Weights of a small GPT-style language model, trained from scratch on English Wikipedia.
Size: width 160, MLP 960 GELU, vocabulary 512.
MLP neurons of a small language model. Each row is named by its layer, matrix (up: input weights) and neuron, and shows model dimensions 0-95. Each number is 128 + 24 x the weight over its row's rms, rounded and kept within 0 to 255. Numbers have three digits each.
After each neuron's rows, "fires on" lists the tokens most often at its 100 highest values on Wikipedia text that the model never trained on; "fires after" lists the tokens most often just before its 100 highest values on Wikipedia text that the model never trained on.

L3.up135:125132081108157118134112134124129123118145163119125135101127108097121131099122154130100151159103152145128154111108124083122098112142121122117156081112137064115138129113122108111091175126140147101144091111117100171144097123150170137124144121162098120157145092104131105129118122147135130130
fires on: "==", "\n\n"
fires after: "\n\n", ";", ")", "|"

L9.up821:142150131142134146160123139098092173066153137145144094144112136096115099121120137161116127109140146104111117143119072126145144139153148171156096142141131110192151147140154143117138160169137102075109108148105134117171132141082097112108115159105152111129119153122153143135105110125124113170
fires on: "l", "an", "am", "g", "ul", "b"
fires after: "an", "U", "ch", "qu", "Ch", "il"

L11.up215:121108148096118109197137145104120127115155137160158138125136134168133117154090166145129117139086134116149131126122126084095112091113137122109105131105129117131102117122144124104154103129141133167145097129111168155135122124160112147122157123171171155128123142132168135128083094091084190142
fires on: "ou", "i", "ev", "at", "or", "ord"
fires after: "S", "s", "w", "W", "b"

L5.up298:146077162130100138110150168107152189105128118151118154135109123150143092143139119125128131173072107117182146139134116099145123134129100119164140171149123148134138175136124124116146163119123093159118101108182141137157154135114156173183126096097146121149107097112168108123131110131122138108
fires on: "er", "ain"
fires after: "m", "at", "M", "th", "ag"

L2.up802:132143130085112150109122120116134152145171119130169149146052134129136124120113140106142154129112153152156120120122169118081127071125134147106143116125143124131139154079129130134102169128108151139156095120114094188106133136133114153107139113114105166112056129102138102110110100154154128111
fires on: "\n\n", "==", "an ", "ic "
fires after: "\n\n", "|", ")", ";", "i", "th"

L5.up40:163144139091104108114095148127077122129137100150108127124161122114109140135167142125113109102142115144144163094143137086141127098127125093112150109106104087112162106141132099204131144127076157139149159156114120148064190137122114155127146125144139121133142146121126161125134123126138096128
fires on: "\n\n"
fires after: ".", "|"

L2.up716:105145155120169129091139146149110132125135149113115138141128162142135129086151122116120116137136121190114116116125086076096135107127135129097139137100130143135113104127130137104117133093130123119122145119081166083099127139136142099137172103140119144146117115145109129126164172110114103101
fires on: "y ", "d ", "ation ", " ", "s ", "st "
fires after: "ear", "oun", "or", "all", "il", "ul"

L5.up753:095116122108103101160117127116138115153155126156179138114126109107107165180133119139110122106123151115090113126134100111146157117117141143179105143128089166090123104125164150153100097125135151139149141173132162120082134123155143083122110134173118121105122115098108205133116122124142135148
fires on: "\n", "ent ", "e ", "k ", "ed ", "d "
fires after: "|", "o", "w", "di", "c", "d"

L11.up37:163126083107155126152116126135105143123106141135128107136128117149070118140111104086133124135145108132112148102072127150105084151136123122141157142099093132098132118109116121092140128154148125148118116142126086125126126133110131134139099133113137132105150094174141160146118117122144108160
fires on: "o", "b", "e", "a", "u"
fires after: "o", "e", "| ", "ol", "or", "s"

L7.up644:120142129117152137127110150099124108141105106140129132149135078123110141116139098128109114087119101110142148141145107149093105164137113172122093116161114139125102065094112122130167142170119135146119160164132123142139103128116147138066130118122159155102090143136146121134142088125164126116
fires on: "em", "ur", "ro", "ac", "or", "al"
fires after: "t", "T", "l"

L12.up747:156111165108120125118116150141097122121086129128153104162111141120150102140104139139139152171170103123130099154103086107132143113155145101170130129111054105150141129119124113145125144145104142156132156112093123154123123133150126159151121135097119138102125155135126101140078143119160083141
fires on: "c", "an", "it", "b", "at"
fires after: "g", "Un", "E", "or", "er", "en"

L7.up792:156142114117126128108137073145103063117128134170176135109134100129148116113131151148084087157077123115090107157140109098127141114150123154150166148085119136103116131151114148122137113172126129146148144155096125132158113132111134150134111136157070147143082128132145129112126132086115121137
fires on: "st", "ar", "op", "ord", "ug", "oun"
fires after: "o", "b", "a", "h"

L3.up526:095134113134155070128141083125119115131146083107118098105141124186148118108151144153112112172101137092154157128122107170120090123130150133144146095130129138157099082149120117145073142097159118137109127140122135161124140106132156125139096101157154129154082107158105138156094087159116129101
fires on: "he ", "n ", "to ", "o", "o ", "e "
fires after: "O", ", ", "ere ", "S", "H"

L10.up866:122181159154162113138116112128117086115166154167154084107108145124109119123130160124104157147147125134126140120149136166152114152168140108117149112131106150126153148135116162134080156150125079156137128137125140136095077134124131113146106138106085145103089139113107138091124106108143122107
fires on: "op", "om", "oc", "at"
fires after: "s", "in", "S", "i", "h", "v"

L2.up732:106145135159125164100140127093142121116110110116094066138117126127106140135132132199130129151115140124129133150134167158103131149142119071150141127125115132147146097109189141153148106136095111154124138148152117158124134091131133108122146091135146158097111159149116111142167117120131114131
fires on: "| ", "the ", "M", "1"
fires after: "\n", "in ", " ", "| ", "from ", "y "

L3.up209:110146134141164116127085121137126060110189118145139095121127083155146113093135159136143137147125087124153149089163075157097097148154138122170138101153088128112146150086158133178147153161109114118121099125108119155102135141140153076130096121092098158121118096121107150144142118121110105129
fires on: "m", "om"
fires after: "y", "er", "S", "um", "s", "Ar"

L7.up603:143091147116086169112153157100100128127117092089120150124164124104150122106121137128084076133121142111127115124116096087109170132133109153136087130163122126096139111098117135107156177136118118153143145143129140181121139119134091141121128143156118153110146152121124149128117099080155109133
fires on: "A", "ag", "en", "g", "of", "b"
fires after: "u", "\n\n", "r", "i", "pr"

L7.up955:167122129147128155108112125126130076179102134161179109116110115107106116120117133113129156128114102101143137103145151106143161103125101091129136109145154112090065105109114189158139140135145092107173116091121109185080132106142058144098098155116130134125141125138129108180126133122122128108
fires on: " ", "c", "op", "w", "li"
fires after: "==", "is", "d", "ur", "s", "n"

L8.up938:088129139115131159134100151121108139111122132157127127104144143142139126155121186114124107131107136119133112126110125094124097112124107115153136134082116181144149154170145137147160112131140105140146138163160158124187132099157133148129104154150151138093106116104130121150129165116095159120
fires on: "ou", "y ", " ", "e ", "i", "f"
fires after: "the", "W", "w", "Y", "y", "ou"

L7.up623:129137128130105117105149140108120124095128141145134099146090117150130101139144122150124145107099106083128140104167096097136127132133121157158118145153114110080143107069153105158157123112203092127129118144105144150122148103161105119125127161172132094093119137135137115085112127124170120160
fires on: "is", "p", "or", "200", "op", "ap"
fires after: "d", "com", "st", "m", "D", "r"

L8.up230:127145117102130111131108165152085102139097123132096147131133158152097101102124152117135090135163171198124148125100105116167146104137120123135082124152079119120148166116127112094144146117118117117104073089110133104124100114142155164147094162155162117143148119099160133129094147141132094134
fires on: "g", "i", "as", "re"
fires after: "ag", "ur", "c", "oc", "g"

L3.up611:150135141096109151123123107113089160127107146137148092142132121144112147124133165096114129122117094118108129157156102194167159115129079154138117138131100123116134147168127138114091091141151149120136148134135127136165151156146121099175187126161127155190111088090144129135109156127111112123
fires on: "\n\n", "ut", "\n", "on", "es"
fires after: "==", "===", "si", "t", "ep", "a"

L5.up370:109146140097159123121099109125108139127140123141105111115122127149092140089100120144102108118112156118133115173136099098153130154119097131147102142173138162157133127134085136146107117061131167112186124104115126137131128110169164138135078170114121126110151120145106120142144138152151140125
fires on: "en ", "ing ", "l ", "from ", "\n", "ed "
fires after: "e", "el", "v", "li"

L8.up587:116096124128131160124135101123125091132106095123122135084156121159120167106108136140077110098123155151115055116125138117107154143147115114177112146110115127127183132102156167157110153094138169139142095160133154147140143122139113122164145108069118142163179101117078168133078093130138112141
fires on: "A", "5", "0", "6", "4", "ev"
fires after: ". ", "2", "3", "\n\n", "1"

L5.up55:144103101160125087134119117148116131142161104152108162190129100130107091068155136133101150099130107154112106112158144117122084165117143087131112150106107158121168074138177128148128129072133146125111139135138127153164139107153158112182166109112128142149133125111166127123110173140127130126
fires on: "e", "al", "o", "re", "el"
fires after: "B", "w", "b", "th", "Th", ", "

L9.up658:111096146131119104168101132177087146108149144151111135078065118139149145111103154138067127121105129107133109092124132142124114089116095105152118108129133133182100167114133090093097108112133153108150100141166110128111105161155133173141110171149149160120131131116134154156079116089155105136
fires on: "u", "ed ", "il", "um", "ted "
fires after: "s", "g", "S", "ov", "u"

L7.up654:105120127149107146109114117089142142100133136141127124159146163112116090105108130159126107112151125135177107136161127108147121139166109111130133129117133104165144147135168110171106146149202128154169110149092102129103147111136183104101140095160119098143117128097120111134096095116129115148
fires on: "St", "er", "K", "t", "ed ", "th"
fires after: "ed ", "th", "w", "g", "st", "b"

L11.up13:148156163138115090146127145125129136147160113136147125153120102166116143155178144152089151130103175110113102119162109127136133100132132134103082106129157142096107112094143152114172110127081119126106164088107130142098108141177132093092157079138121135122154134113111146126113111117084135108
fires on: "in", "re", "o", "qu", "i", "e"
fires after: "s", "c", "St", "sp", "S", "ch"

L7.up929:107123124149081132149150105132095088122106142151141140113148139122129148124102090155128138132159149141144105106138095093146110088145143107187130137090111131121127084128141143119111075070143154107140178168121144094123126107130136094121122142149166101116126144073163140117076146120114102122
fires on: "t ", "ed ", "e ", "ti", "ent "
fires after: "w", "us", "h", "p", "ow"

L3.up417:115067128120142115182130151120124115148143113112132101101150102102094121134148098162154132156132088109108109169140087180178162116142120114130133146128136136146046092104135156111107138096087148142137114110115149133122156085162101141098126122084138159122155138133174135152152135163090094150
fires on: "or", "e ", "ro", "l", "ation", ": "
fires after: "P", "m", "pl", "ep", "D", "oc"

L2.up379:163116079115180116137169122148137092163129126137144149154142150160130146112140140181085160150108113124161139122164143118094125148113098156148137067098133130117157119120140106160140150112085070145173108143154134128100108099164124159137113175115144137099108146146177118127086136128124089135
fires on: "am", "an ", "is ", "am ", "is", "a "
fires after: "li", "ou", "l"

L8.up10:129107152128092123149090131125123152160141111150115139122148117169116162158170129177112146140122128109136126136139084164108098103132141125121095129161124136098134119118082161097155101105119096130132111140132122204121125145081107114122121100140132176156132142090155133147089161151106113114
fires on: "ev", "tr", "is", "g", "et", "ig"
fires after: "d", "b", "to ", "re"

L9.up634:130121111125159130142065087161153079135148098150145152103154114173116129106131145147129118109171118127169119147158106102139110168140135141140170112150138113163137118122127094101102155170108133103151132166127143127088113116092113109112110146105140126155138125094077146154163118092099161156
fires on: "p", "m", "sp", "en", "-"
fires after: "S", "y", "n", "t"

L5.up102:120128143100076116120147155103095155110104132144133182126129161086122130129106105122104095098104134116137132168153116089167155144154139120077161177166095112130133135143151101123099130122126141134145170167132138084078153104128100127117138120122161141127142154109124148103153150158120131113
fires on: "i", "ar", "\n", "v", "|---|---", "ed "
fires after: "ec", "|", "ep", "\n", "P", "ac"

L9.up845:141093111150162116163134101136113111110114102173165170152103103163171117151134110103104150104113152090136092117102144090130161154135167145150135113142148113115087124111128164126170103141121132132089148122113153113127117160140164124132121111104156148096120127165118129158120119155119162104
fires on: "re", "qu", "li", "it"
fires after: "St", "S", "s", "st", "il", "r"

L3.up423:152131151119132125135188155117127122151144146152140128110113155110112121108141115111110082074163120153142120124185173154072145102148146096141118176123160147134138114150115091080144137100096130125105158150100096098138107134124119119131153136135124179118116121141107138144148152086088132140
fires on: "ly ", "st ", "d ", "ve ", "str", ": "
fires after: "ir", "on", "ear", "ul", "s", "ati"

L7.up254:120124136133106113117122098110122155141111107133141081106171126113104115115131137132092160085153123119111138143102131150137106158144068123175103108145095202083159117113149129095122126116136133178165120093131144128117106140132163121114115104115157174116138162125152143107137124122168156074
fires on: "t", "e ", "m", "n", "w", "ing "
fires after: "k", "T", "t", "ad", "p", "K"

L8.up626:074085165144118164144122156098147116103175136155149108115084127119137113136130127127115181082115122141135180078111104093136122157119177112094157106128128133134136122152112116126188116117149107129094091128102130113125104111147093108132151160154122138125134111155107131155167131136155129111
fires on: "ot ", "ec", "ame ", "ev", "- "
fires after: "n", "s", "N", "\n"

L12.up221:126169174076094120092129188113109139133148118171141150134083109139140142145129130179122171132068119124108119128152114145135144158146108106155112126124092137100151128138141108138119140137123124096097159136107139155133138108096112149158103150172095115104127098125151082141170093128088107128
fires on: "p", "ep", "r", "it", "ti"
fires after: "com", "m", "r", "d"

L11.up103:129084131148098151123118095123105135138150149153131142122107146109119175097120121138095117129110101135131130131123111146082144158146130111130075114077155102139165137122155101176123142099158164104145084134100132146138157109142133160092118111047153113148142093143110135128115138176159146156
fires on: "2", "1", "6", "5", "0", "4"
fires after: "1", "5", ": ", "7", "e ", ". "

L8.up892:153144094141132128176122188114125145117133177155137143103126103086123111155139156140132114137112090092151118098206141125083135082125108120105102107095097127129096106154140151125163124146098123142116116136124150132149125164094098152153141129105131158160162090145133114123147095155131146103
fires on: "m", "M", "man"
fires after: "of ", "in ", "is", "ing ", "and "

L10.up263:153083152140109145121062127119105163152184087154149150148112109121129170151100114130129099126130150152147098108168137115114139133120155112151092151153085104185113084092108140134121092124091115149105099058106151139116152097134133110110087120112102158112140127138159154105108159131153131155
fires on: "u", "as", "g", "a", "al", "ar"
fires after: "a", "e", "de", "se", "E", "A"

L2.up445:122086132115141135143159143083119108091132105096126134085155080159113121112149145119127120118121139129136155154116083195141161152116081163154144132111115110164158132112140102121120171132097137130091180147114161131134145145098101105161125153130117134145103105118109148159105144091132110102
fires on: "-", "and ", "H", "M", "on", "|"
fires after: "==", " ", "C", "si", "==="

L7.up923:105167127164155133144130149130126088157167116117175154097085094125140132100108116154113123172168117126141094148150132144115116107156138188121152140127120118151092133103166155089108096093127118153151166101121092112148114122167143108108138089152149120113166167144150145129083078123130084134
fires on: "t", "199", "at", "t ", "ac"
fires after: "at", "b", "g", "it", "t", "h"

L10.up98:135123139123097138135119130128109117133128168113132126120130110136105109138142125117079111150125147127144099130137139112144146127166126187145097127160068145146139136127145169113125143130072120119149141084118142158126122118131170173120096144175076114144138100098092156100108173098114121133
fires on: "i", "g", "a", "ar", "v", "ch"
fires after: "K", "oc", "An", "an", "k", "ar"

L3.up836:118095166119178154138110152140096126116120102117159149121157084079142135122128130165133109126139158120123117148155065154107154126167106109175113138167150107148102135124159103120099116131108117177145117155099107112123152093170160141133168129101101127147113143162165100121118150116130118097
fires on: "ro", "y ", "et", "e ", "le"
fires after: "p", "P", "m", "pl", "ri"

L5.up70:132128145122105085111115097138127174128115129157135146172150130141116087083114141187132144114130121119134110090131119140136104152136140166143156088142105093129173132102168110171119093116107125125117123100143141140111128131134119135094164117162103144144150126126177162104135140134137150113
fires on: "in", "an", "k", "ak", "ir", "ur"
fires after: "f", "b", "B", "w", "Th", "H"

L7.up435:153138144086075116100133126116128135162142158141142151113123145118077154125119134162123140154112108099120134120167139124154137158090108129109108150125112100165099198130146112123189123107138118118138099148152149145118140106079163137139143095103205172128103127101137096104118140123123134129
fires on: "r", "el", "i", "s", "id", "w"
fires after: "av", "D", "ad", "M", "am", "d"

L12.up379:099175148171122147083116138101114106134133088099125091185131159102136126109118142152120151144104132136148106135122108169158135105152115132085121175171128135076132089153119162136120129185114112140143144100128139101128154137140127075099135116118138171146084084155192123112153146097115139166
fires on: "o", "ad", "th", "d", "it", "as"
fires after: "ch", "A", "the ", "a"

L7.up817:130092118161105123109088118096096103135137131100143116087105123116111162157145139068134146117123141148107114128135123118191109128113092117104080155131138113118141099090114124186132093119095111132138126109138107150134085124141181114135139146128145133136120127139123151126111150170152118143
fires on: " ", "ap", "e ", "ep", "u"
fires after: "==", "e", "was ", "a"

L5.up558:086088162142145133132136136088116114148077109169159134103141097110126127114144101127118122085140118103110109163153127115131109158163131144115121154144138171107134123115145088121166127137128127099126137151118132157128143138137127133118062142148091165156099141101178124131102122163160114141
fires on: " ", "er ", "ur", "em", "l", "el"
fires after: "l", "at", "L", "t", "ow"

L3.up697:116150102104119126148165116105185118113133132116147134113121120130090137150147102115133120120117102100121126184169096165132139104114113147114133126137135106170083085125102114064175083122115123122136151139126124140091148152101096105162143124094161173123129127131149170130146155120168193121
fires on: "\n", " ", ", ", "="
fires after: "==", "===", "\"", "\n\n"

L7.up225:145128123093097123102127155124168155179124137137146156127074133092104145134126152154125118108130121134172111143167139109153156105149158127129116074151105170113140128099103145116148132093151108185131144153116124126122156123158126104099133147114098084102143064147101122101150107134154107131
fires on: "d", "ec", "th", "t", "w", "n"
fires after: "a ", "s", "in", "ro", "t", "or"

L9.up784:146130102157102151124087123089078107095112147134124169125082104102110124092145105144088107116107098110156124133128115132149092132137118106145104114149141143108102123119149126121134095149118138096089086141166120134126114158139161153086147136166121135108169108157144145142122125135125110157
fires on: "u", "qu", "il", "8", "om", "el"
fires after: "s", "Q", "19", "S"

L7.up777:166112091118102131113137087110121139099178134130122114110108163147156120108103113132129121179113177125114116164173154120120191098136104150151113165134090061162068133116121134138135117141127072158141155123138140137127148158141150126139125118121070159126133127136151139082067133108138110073
fires on: "m", "i", "ar", "st", "n", "ug"
fires after: "a", "for", "o", "e", "le", "in"

L11.up483:142112078089126145136130126129130145114136171166107137130130143127147097123116177138134133136092083110140133098121078150142204098117132089156152096133127135130172107120112123094148130120119075169146117144097127166099118156135137135125151130141149144081086087117133123126100131098143142096
fires on: "b", "ec", "an", "th", "ab"
fires after: "g", "b", "i", "e", "el"

L5.up437:119104129086101106117101139181145128157186105175136114109146090118105134104124171161139106143107129149084125107129154169128116124137075129139064129124144158130091150142108096141136116098133099143147135168119129133116127126106130173108137108100111107128111086067127121102089149105162090120
fires on: "for", "i", "uc", "er ", "er", "g"
fires after: "at", "d", "ed", "D", "av"

L3.up954:104130137104164133140123131114138125103140092082118131090137123123109137085169145188124142138123104139116117158141121108116134121164151147122107147128147121139126132106102145129090117129127125120191115145148120138117144142122087095176070142165123104123163143188135116146173132145106121111
fires on: "ed ", "ve ", "d ", "v", "\n", "n "
fires after: "v", "l", "li", "wi", ":", "ati"

L3.up456:107107117137126089140138094118150126116139140117167159140156092071105122129104087147127131149130133127126125147125137079129138152089088088177128103087124090104088114130135124112115146142145121149147140133118126129158115164123071114114151091120132145144095155146107151200136128163123156179
fires on: " ", "k", "ord", "on "
fires after: "==", "or", "=", "rec", "ec"

L5.up647:206118130122161114147120165137054151138144107150130100149179141114109099115105107164112137130130145128140121143159115125093139100144137126182109112080131155101156141108142096126124150107089084113138103162138097153144125117161120125112152148147131178103106121143098087096133129125143084161
fires on: "g", "h", "b", "t", "c", "m"
fires after: "or", "ic", "r", "o", "er", "ug"

L11.up203:136119129129130126114109128111123125152085086135117105117119096106139124097130145141108167111131121105157123125134156130149157095162146123173131106159114126148135192131144132129131091118135142140130120117114141135133122164129126109122123123134176149137067094118074136134140151145172144136
fires on: "J", "n", "T", "L", "at", "Y"
fires after: "| ", "k", "K", "- ", "(", ": "

L5.up553:163109134149102138111117094108109107125120127128150088107150115120098130081148107055092134121136100108122086122130091143144078105180107134150115087116109146137150126105112133120124150145115104137151135158081171145149108106124115155143123087114113113117097136100095115137114103131137161096
fires on: "t ", "t", "si", "e "
fires after: "I", "us", "es", "t", "T", "o"

L3.up560:120121164102112174120186117104122108159160147111143169085099101139142098157107124132125204126118116120110125097162112125141131083114163108125138111137138131126118146139102124145114120122132126118118120167124164149114127114118153109131107152157141182063110118137123068127170127099092144105
fires on: "| ", "in ", "s ", "it", "in", "ing "
fires after: "\n\n", "\n", "n", "tion", "s", "s "

L10.up251:137118139117144139098108157154092071109116132126128139142117170096118160158111099125090082085120133109135120146125139123112130133130091063079117111094117149083117118151111137124110130138156107162143126094146138148101152139152096160141145137138099097178154112138125110112062119125109139125
fires on: "iv", "o", "7 ", " ", "5 "
fires after: "Un", "o", "2", "20", "1", "3"

L8.up716:119109185134072112126117127148077132126156134169154173101165153110159136099112139119115156115139121090115123131126071120113138157108133061121095143126147140127152136077130101112150171125155096117136123185132098169100126115127104120113130127120159149120166111131123109174139167115099117132
fires on: "m", "- ", "er", "r", "it", "is"
fires after: "d", "\n", "D", "to ", "v", "re"

L7.up799:088119132123132131159131156123070188117151072128139121136145148104120087108085160156105106135123107082093137099145141150124148133113156130121156140150087182173122121156122101086149149131126148177113119104107136136092141119172112122135134126146096123114128102127138159129153156080144176136
fires on: "uc", "z", "w", "en", "end", "ri"
fires after: "d", "str", "i", "ri", "L", "an"

L12.up61:114106150098105120162101099127096120083132133142095128155145136186105107117143125167108096137115141117117113123102155128121095125161085101144108122100138122092141116113136102131177093135175111116120123127156147133138158149120102143142125139114089145141132138104126133165095141084123171102
fires on: "el", "ou", "a", "i", "f", "m"
fires after: "s", "w", "r", "m", "b", "S"

L5.up947:080133136134076105114113132114174126072154105160120166110147158114112125136167145153107075104153113090142125131127130116148089125122192111132090150154149139140123133114117148136124090092125097121156096108145116131134159118157160127133136124145148171118133089113110158119171149139152159150
fires on: "G", "\n", "w", "g", "sp", "r"
fires after: "to ", "in ", "|", "t", "S"

L2.up495:158096119140194126113119145120123116114129121142176157145106148154094149122118143180135153155134146106129121166129139129142128129124102136146122058129119117132143085112153112164184145110114149163111144133121117132159144141114095132123089132144101095075106122112148138136095119134135068139
fires on: "n ", "am ", "is ", "er ", "el "
fires after: "h", "li", "i", "g", "ou", "r"

L10.up250:122132124112138136092142172143120119102157139167126159124078123099145092092107121103115109142128125166095127103116135102142073086114101145141125147117137142142163068120132120074119115120127092110092108123118156166177134138127119143160126100101121161153153168140129150161103172110154147134
fires on: "g", "i", "is", "J", "am"
fires after: "an", "ou", "ar", ": ", "ac"

L10.up905:109147118150077103139096115090146122152152111125116145171111141167099128156116122138094129145098138152092149120150102168136109125162126119145124089166173099087122130124172129075112089147103119096112138080126148152169154147167165115130114138137152079105115102126133137133168121187095121130
fires on: "e", "ation", "er", "o", "re"
fires after: "ar", "C", "N", "h", "op", "c"

L10.up208:192148126127139111142126136144103130112117145108149137105092132170087124120158118162140078133155100157130139165130133077153132122087152159150119119137104166107110100111137168095121084120155078132094125124114156140132064176144117134097124112108125069109080107108151132110092114160149114121
fires on: "al", "th ", "ed ", "b", "ol", "th"
fires after: "it", "ou", "t", "l", "or", "k"

L2.up145:176163165156113126148135168095108096103196128158130161138092111127156157127089118116115142111130167130141184122125164111121117111135133134057160092119117130126116109125117090161102140079129118131115113109109105140092175118113132136122081110114116143117107130087133145115121089124102116158
fires on: "\n\n", "==", "ere "
fires after: ".", "\n\n", "Th", "\"", "th"

L10.up111:153098151090125126142111104142120096143124149093106111165132174182113127120143163164145088128114127114118155123125108156096111139182040115124130126095120149110124113086126140129127157104118146162136124131122138110116127113102102108108124108165135136118121100132144154127144115172111132125
fires on: "il", "ir", "or", ")"
fires after: "f", "F", "a", "th", "A"

L2.up216:132169113142124126074119115125169139166138118150098119134090085114118116104127122136115128126105143114139101192116140151091110129095141086135108132157114099159128089130131123122129115099095113165147107144143128128107127144151089120135161144115149124127191125111134097161116157137160158147
fires on: "C", "T", "G", "S", "P", "O"
fires after: "- ", "\n\n", "| ", "===", "==", "="